Weights of a small transformer language model: width 320.
MLP neurons of a small language model. Each row is named by its layer, matrix (down: output weights) and neuron, and shows model dimensions 16-143. Each number is 128 + 24 x the weight over its row's rms, rounded and kept within 0 to 255. Numbers have three digits each.
A block is one neuron, or neurons of one layer that tend to fire together. Before each block is what it responds to, as a language model described it from the Wikipedia text at the highest values.

Prepositions and function words like in, to, of, from, not, all, other, each opening a phrase whose object or complement comes next (in various, did not, returned to).
L6.down64:137163139132106158151123104118137140143122130160146085111121110103119102126132114121133112166074059121137101147145096159167137104145168138131166132101126137125168186136124093111137147109123153175086123108173118139162134127110126149091122116140110147112121125127075191138159123115112109114121115112122120187125135127134165120155118162154125141121126116141125126150155136083111127166123
L6.down73:166130059154110089088115132097124106113147145097090134164111140121127131092109133105154099118130110115129140138145126113120142125094145181114167126093122130136146146128131090140110147115135134119155127107133121150134151095128121131109163147154170151044114147119151129124108102139156105133115131142132085147095133117100166147123143120107137134094124123108096102138131094145176156170129
L6.down172:138179186166136118090119119125093152069106140138126129136089151101095118149104125140129149110147132185134145149139107113130178174158083103139119134147106150144107131152122151135164125116134083107127139140098096112102123135149078122119074150145181069072116144146163160155086113114156128167122103075126114143115115146138111148076141154123135108195099135146134120110117123106098127151113
L6.down340:140115152117106131155144111151090111132085120160140173097129097117111152138106155119140110157120117137142145174135112091117095135121080160110109091123119129112154134120105094096133106095164105128145104141147151102126138104118095124137083163138108114093133124137127116150121130159116108137115107128121143114137122134138179151120115117061124170140118135141129128149087129109185133152126
L6.down556:131189105129137115116130118137162136196132139093135122146105088119171129153124160123129143128161125193135131143114101115123095139053117127135144147082151112118152111125100154153146100134109111109130096138119128120123133143132133154169118116106108111111132125126137109134128122099159103108141106127122094113154127115130183160093105125147155088121130116108079120136164164132160112141131
L6.down588:133108147098109119093176107126152128166123118131135118105081168139097122143134132114119140127142171120114113109148125165158190132162160121161108135129124156150165127133124138117162097085090107106073163091135124144156102107121134147099097142106121139088135102114122150162157133096126142144114162073127167114146090142116149064118121113126159140111140179116140128104154080136148099121121
L6.down661:127164119121105158145134143125092137134124088156140167130132115186087086115120139154176132172164090104134087141158129100111139120156103131145152076164112126128145103183101075097109142141179133160117122125158146127103162145115088144120113145143102153142117140105105109140167151111121142099141129176123157154117104154122143105100153175108116126154163127132108127119128140108126128122142
L6.down940:148158120124117127094114150111137104164106172083093124136162179123094125109124144160154087148131111123105119177164082122128191155148146109133146131132110191145106142161139117090124147127128119151093127124145100094130093098117148081183123122146103125098116087109127131105135123115133108135120111182160166126104132093156151151133135106130109132155089133137112115123142103118120137144145

The preposition "in" (also "In" opening a sentence, occasionally "from") before places, years or settings, as in "in Vienna", "in 1883", "In addition".
L2.down4:151161177127120142147121144166142152116139117136143164117097113133148116126110117169181102099129103136103115088109112104096125175156165160138120086132119126090110133185124134105144110106147087160117123096136116102132153112108145147122150138182143132111105122125113153130080134115131126143139142144137127125111168135159116182097120106079151132093147132127119154108115127144169080096151
L2.down555:093142121125151149142106170133136126175144081138150138118102089121137161124096110112110134150138092140096119145087106120090125150096113131105139105107141147118147122128141063116114157136117143163091137107139175156112138128086168137147148157153152088089139164150149122117154136132114146116157125145155159144144134167102146160081129140102161131110103132080096117075109098133109111134191

First piece of a longer English word split into subword tokens, such as en in enroll, mon in monastic, per in permits.
L2.down775:110154116147140111119087133125105129105132181111149139131172116120123128119137112141124145123141156070120094141152066150097126150127098099113141126124138077123172117106122138112135121177117091103150112154136110099155123113127107145145151129093121072127134143152117087109114141090135170145102123134140125157168054101168083149114139075123159097123166157104138146176153121102122110110123
L2.down943:078147113135114120124126162090106118153089158132153136137100147135160113124117131125124151161131123101100103126182106107120133147131115110173108106107165074119172142106134118115095188150096112124164119129140127109162146113130085092095130113101129094106129107122119128149130084094152155101129113087122111148115117117141109136082105099147112129100119149151133138140143143138096165116131

Infinitive marker "to" before a verb (unable to stand, failing to meet), plus modals like can, would, could, may.
L8.down416:114153098091082146106091100139079142109100160115138098062153113138140129075162102129145211121094146053138132108145141124156110157131127138109126102121112109098150101142138139113130111108099101159110104104152167119112153113131153085099113185122126120114115118139108131109151131132152155130147110150126137143124072129106110152128105176078156136079131132111103130130127138130134174112175
L8.down629:115101122142123086142094153114174169110131126141146142086111125126130123157110117115095169092165143142168131114177163131122149112102127144136175123105130131193159110119052123120152163130110140141167146132131143147131092091154141148107111108104123192125137146159141135118118123126114099147108125155121156099104161148144104101089087113137152124140100149129148137139115078124111137098136
L8.down670:105141186122125125150121106116110106083108116148140106100130116085159155134117132148148162121121140103150134110124115131139124143178163143115136080117132164178150132106127123085096159098141111135102136142140110101163167134148074160105122120135118132099128145139094116114152128146128120150125141141114139105073119108134146120123102142139093148167093111123143145139100127162111109125123
L8.down763:136142107148134123113096125106147156098150142119107140124153124113136138130182126111155125107104151117116163123130082149154147158137155162125120153124106142114130078132113122140083164068141103143132104165139126135155147123130137131140124160138154130083100135157142161134132125124146163117091145090123176216143142149142172141110103129103136152196089131153145135166114152122123121162126

Mostly "On"/"on" and separators such as "|", "–", ":" placed right before a date or month, as in "On June 19, 1918", "on 26 August", "1920 – 15 October"; occasionally mid-word fragments.
L8.down592:115102114123087127140121138136140163146150100109132135120127126167159125131119150134154173161117135120132151136168179104134093113141154127104123140086139121156167143128120120103117145114176149118146139138118089178115131140142169117132100113094139140132113102111170111100121124132130174132145125149175105094105115156139184170157111130124122099169122135106103095100110139106106145130149
L8.down702:116147133127121117115142107119143157123122138134132128122124168104157151139113133156136096123154149148150107139180114094122136093134172103138114099129128102124136116151148108094127148147145145129119109164066119168126129160173124129105107121107095153076148130103118124130128128116128166126114148134154098064147141165096142132145141140122123110184082120135117092111121129143151129125131
L8.down750:151159122111134137140127101132117110119151124193134150103074162127143118121168166133149131134088124098111140147139167098125138123137129116084149112154166123144154186106107141135154123094123153151104111132096117136106122108112123117088144120125141077135131099142135121143120136128139139140146114182110130112126134138174145133149102173155170127145072150123074096145139125162169159078113
L8.down1026:138121108073110121128087142163103165175115148069156138167112112122124140089087068129153126091148145106148119158146160139108142134143116118130144137105122131153104134147140107084120092099169135101140167135142113168128126118089126130148098124129167111119133094156125138144116103095131112094144144131075108128103138134143192155127094148159126133135139131090156152134131157166112114105116

First sub-word piece of a verb right after its subject, auxiliary or "to", e.g. imm(ortalized), bl(ossomed), emb(arked); also "loan" in football club headings and tables.
L6.down126:164149107125116164155095156127149166115155115091125117110121101112161141186164112154136097118114123179139099120164130158126102111109163082132137127076090093137128140160130156135099118133125115186115109105085140101109135108151151088122111132142159119105139137139139110132130131119116145123126168129119135156125129103131167127122102161117135155076129148091106166079128135149121138116174
L6.down337:126149124135105133136110102079109175128116120154095145099092148084125127126147133104194115139162095110088112133125146105130106125134108119118152148166113107129107121120170113144159081141140148123112115093126095153129113102153140137162153121142185136170125109154155109120112131129156137106129154152110136144120074156129165151120139138130118113137150122120124077167132126095124134071130
L6.down348:100159142104113142154117130116145131120147144122138097081118130115130145119118134135162146130090134135149113124131100099130168146097098115134107148133172119128110065124104170185128107133116152153130094112156164129177136101102133134124106114106149127080132147150124146149108089105138139116128098111150132081121124093168116143149153141109126136109126149121088103111185160157097113120158
L6.down373:120080098139128128086068141092119116109125152116126136066108131126142119172114089147136135151149160121121121120134092130152106114131112147143113114155111112167150099131090127144150128094159148130164138167183158110109092090130129139108148154114137141162160187133146098128127113165145098152095154126144110092119165146113141156086118089161164126151102106068090200140097133089126110110121
L6.down730:131121157151181086134145116139100157154138120151132109134093122151159150088098129105097157129112160151157162101148170114128106123144125120186113160160131152103137166084153153169104115129121139148114140125165118144145117094161139110100115111139128051089146105077113130143123137095174132130157130092136125129162100150144149162129134121112136124113105100118109169103122117113148105141121
L6.down734:098120133116160109153101132144116086157131126117087113165140089133161135149098132169107123123129136140141134138149154086084111175115128138130116086107122146145110121065099164153131133141133151156134145130099100121159125070151141114130150124130110100149156128134125078124093154118126158141162133102092125097161108151129141134160133108119110144097129115133120129135176167103120128137116
L6.down881:154117104146162124126100178102154136146122129101133139140160160135140127139151128111141118160166149156145135102162114136098165092143123121106100167126164139118122111118137135138096106114115122138113130149125140103123086121136139150099087146116126114156100126166137114125141150142145155163123109146134112076140101144193115093083120134117133139133157161099110081108130117092097119116067
L6.down1194:146137092120101130127135107131174161147163128097124145115120184168105093075115193080103162151084089116136135096138132123142170122169094078156118130107143113154104115120127104169150109139145144164154133133107111158113145127162148123125079084080154156145165129169153161126089178124119128151136080113109093143166120145101107115130115136127123115112139144117133161125125125147130085142141

Mainly the preposition on, introducing a date, place or medium, as in died on 6 April, on YouTube, on the outskirts; also digits in score or track-time tables (3–1, 3:30).
L2.down394:142114112113121146147144139126157126158106124127112106124131129156114139151142099158081119142130098142153078165146116090165104082168117093092112153128117150132175170086107116125136132107132059099121109123091149100129147112099145153121145094127168139105141105116125123130139134143101101101158120173124140143143097114162115161118141144139165127133089122112118083128130119086142126106091
L2.down1268:135143091099111107118121125154104145183167177131162098174125180162130086172148155112155143129146143101163153110127144139125064111179112112137127064118145110119132151131126128092142162113094093102114125073148151068168124110126104188118115117103108122104127099139116109086098119099137142122132130111108118138081127120136128095189120150141108110144142117123139127134105125119109140155099

Opening word pieces of verbs (sometimes adjectives) split before an inflectional suffix, such as withdre|w, sle|eps, consum|ed, increas|ing, perform|ed.
L8.down36:125092146104138149149139124178125156109185146081105110155137112132142125142100142109112107132101133142147118117084104114130142109124121088106121139135142125141147131107130188125113128152142173132143142158122176108184133146135130135096121131105113122133151117154129111146088107126146169107138107172078142142124100127140154156104113113140108122089144125124115106161142147117132151125149
L8.down130:111114116121156137149106083127189149097117160115131162130116086104184148100125124082152104079149133128143147150140111093125103128116120123132133134182123092174130183155104146150153119134119110151121126150135106160134152116122154127153113158097136117142177166158110110153108130114116123106145143141109097127114119104096111142118118110129156134071142140111131128147151149065163144111111
L8.down334:156115113108135134114111152141139118122142085093087089117160111149129063111078140157155120166102146156147108124124059136079140080134143181117176126138082074139128149100085115127136179164109143095158136119093147136131128131151114111094137132105115112104176132172132112139111107121123142124112132099106155102121097140133125127098141110146173112130153121135083135116159115153107153120139
L8.down392:100186123130146134134104132155157131091146131087142125129142132136166128136163122159148095132146117120138116123124154112108072097166192126174116155071170099134147146135145125133150143131159081113123087153128120108093115140108137103140133133139123084099147076174130106151085142124084130115126130079147125205157124180144081116130134091124153163116119120087124097126137121132186113084092

The preposition "on" (sometimes in, of, over) right before a date or noun phrase, mainly event dates: "on 22 August 2015", "On 14 January".
L6.down335:161155112091117117150141114143096175124164122149142143149109167109102122140149118142188141101121121125157111107093117156115097114121078150111104127121124176093137117123115169109136128099139120148157137118117115101125128126105122138093125116051157112144149098100156115122144099157131151105119120173167143145142110163127145119114142099126100139114108178132114151113158128133173149105107
L6.down536:134126136144143138170099163097146148127134140127127093114138129137130087139162165112119094128132146092121143130148168128153147122120119175119124132114111150112125161122136147132140169138147111145162171128114099087187130080141118106101122106132126154150115116069129114130115143101148184162171118137100101117124148159118133092129127105134101152153094096127120117125111127151173112102111
L6.down596:162129146136117146129144089143100133144118118139196107128092104118126082135152121139148131097106116189100159103114118111128127140111120138088153109165063167120103168132118104128128156097154123130131107148115112120121133115129126171097157083151110101124101139138142142170131163139143139103144126162134137134160105114112150126101109148116185108125151113087104144074105112121113125100087
L6.down633:125137115146092160098128088121136138107105094125121108116150129156110112161087143172114114122092131167125101071162196153113090090123176107102126122096108143083127145108100110118127131167135120088147136146128109128113114135118140151124149123160128131148175107105120129150126090176080095117150118121114123144124112155127173122163144139137106145184089124147154148128095119125107141091110
L6.down646:145135132166136173167116137150122126122115134123138086148118153102139134182114132130162170171141106124095130092174135125116100102139140163119125108168190145123123150086119147122117129148147134066093113105119140119121086165093135175150128094121128166139147125100108090093135089133126165138172139082120133154132137088117134162132148143154175139163116162107082093118099156145152122112128
L6.down923:141134131145110118099096117146134132147093185159107120130097116110133125138138127153096103096091148130165154200127180084147119144183122111139133165159153162128110164095134154120155107133144131107158142133122160161147110074148172128120149112141134141145113141151111168103153085135138118171124124120104133155124137173130151137089134139115148114159122097138141117142101133160123114091120
L6.down954:132153121122089146105115154144120130121116177166112116179094162116183088161148072123134127130112138131151139123150113171112162097153109176121128130133163125157114138083156112117072196092162148134139131135127099144134170123162155165086108091121124116141156076167077121140104137114098105164132153157157132133122122137104114130112151124144134100132131144115081089108178130162095135149125
L6.down1243:124123105104131123156132177171114117125124104127129094160153161148093148165150084135120097097099101151112099166134161105104118131131135128114127136137129117160104084119116131129207147133158113161109116129099118156105124135130092104098121132120115083084122095141162156159164139115135062128106100129192130065113134101111124123137131163150113135124074121148151091147155135134149067197148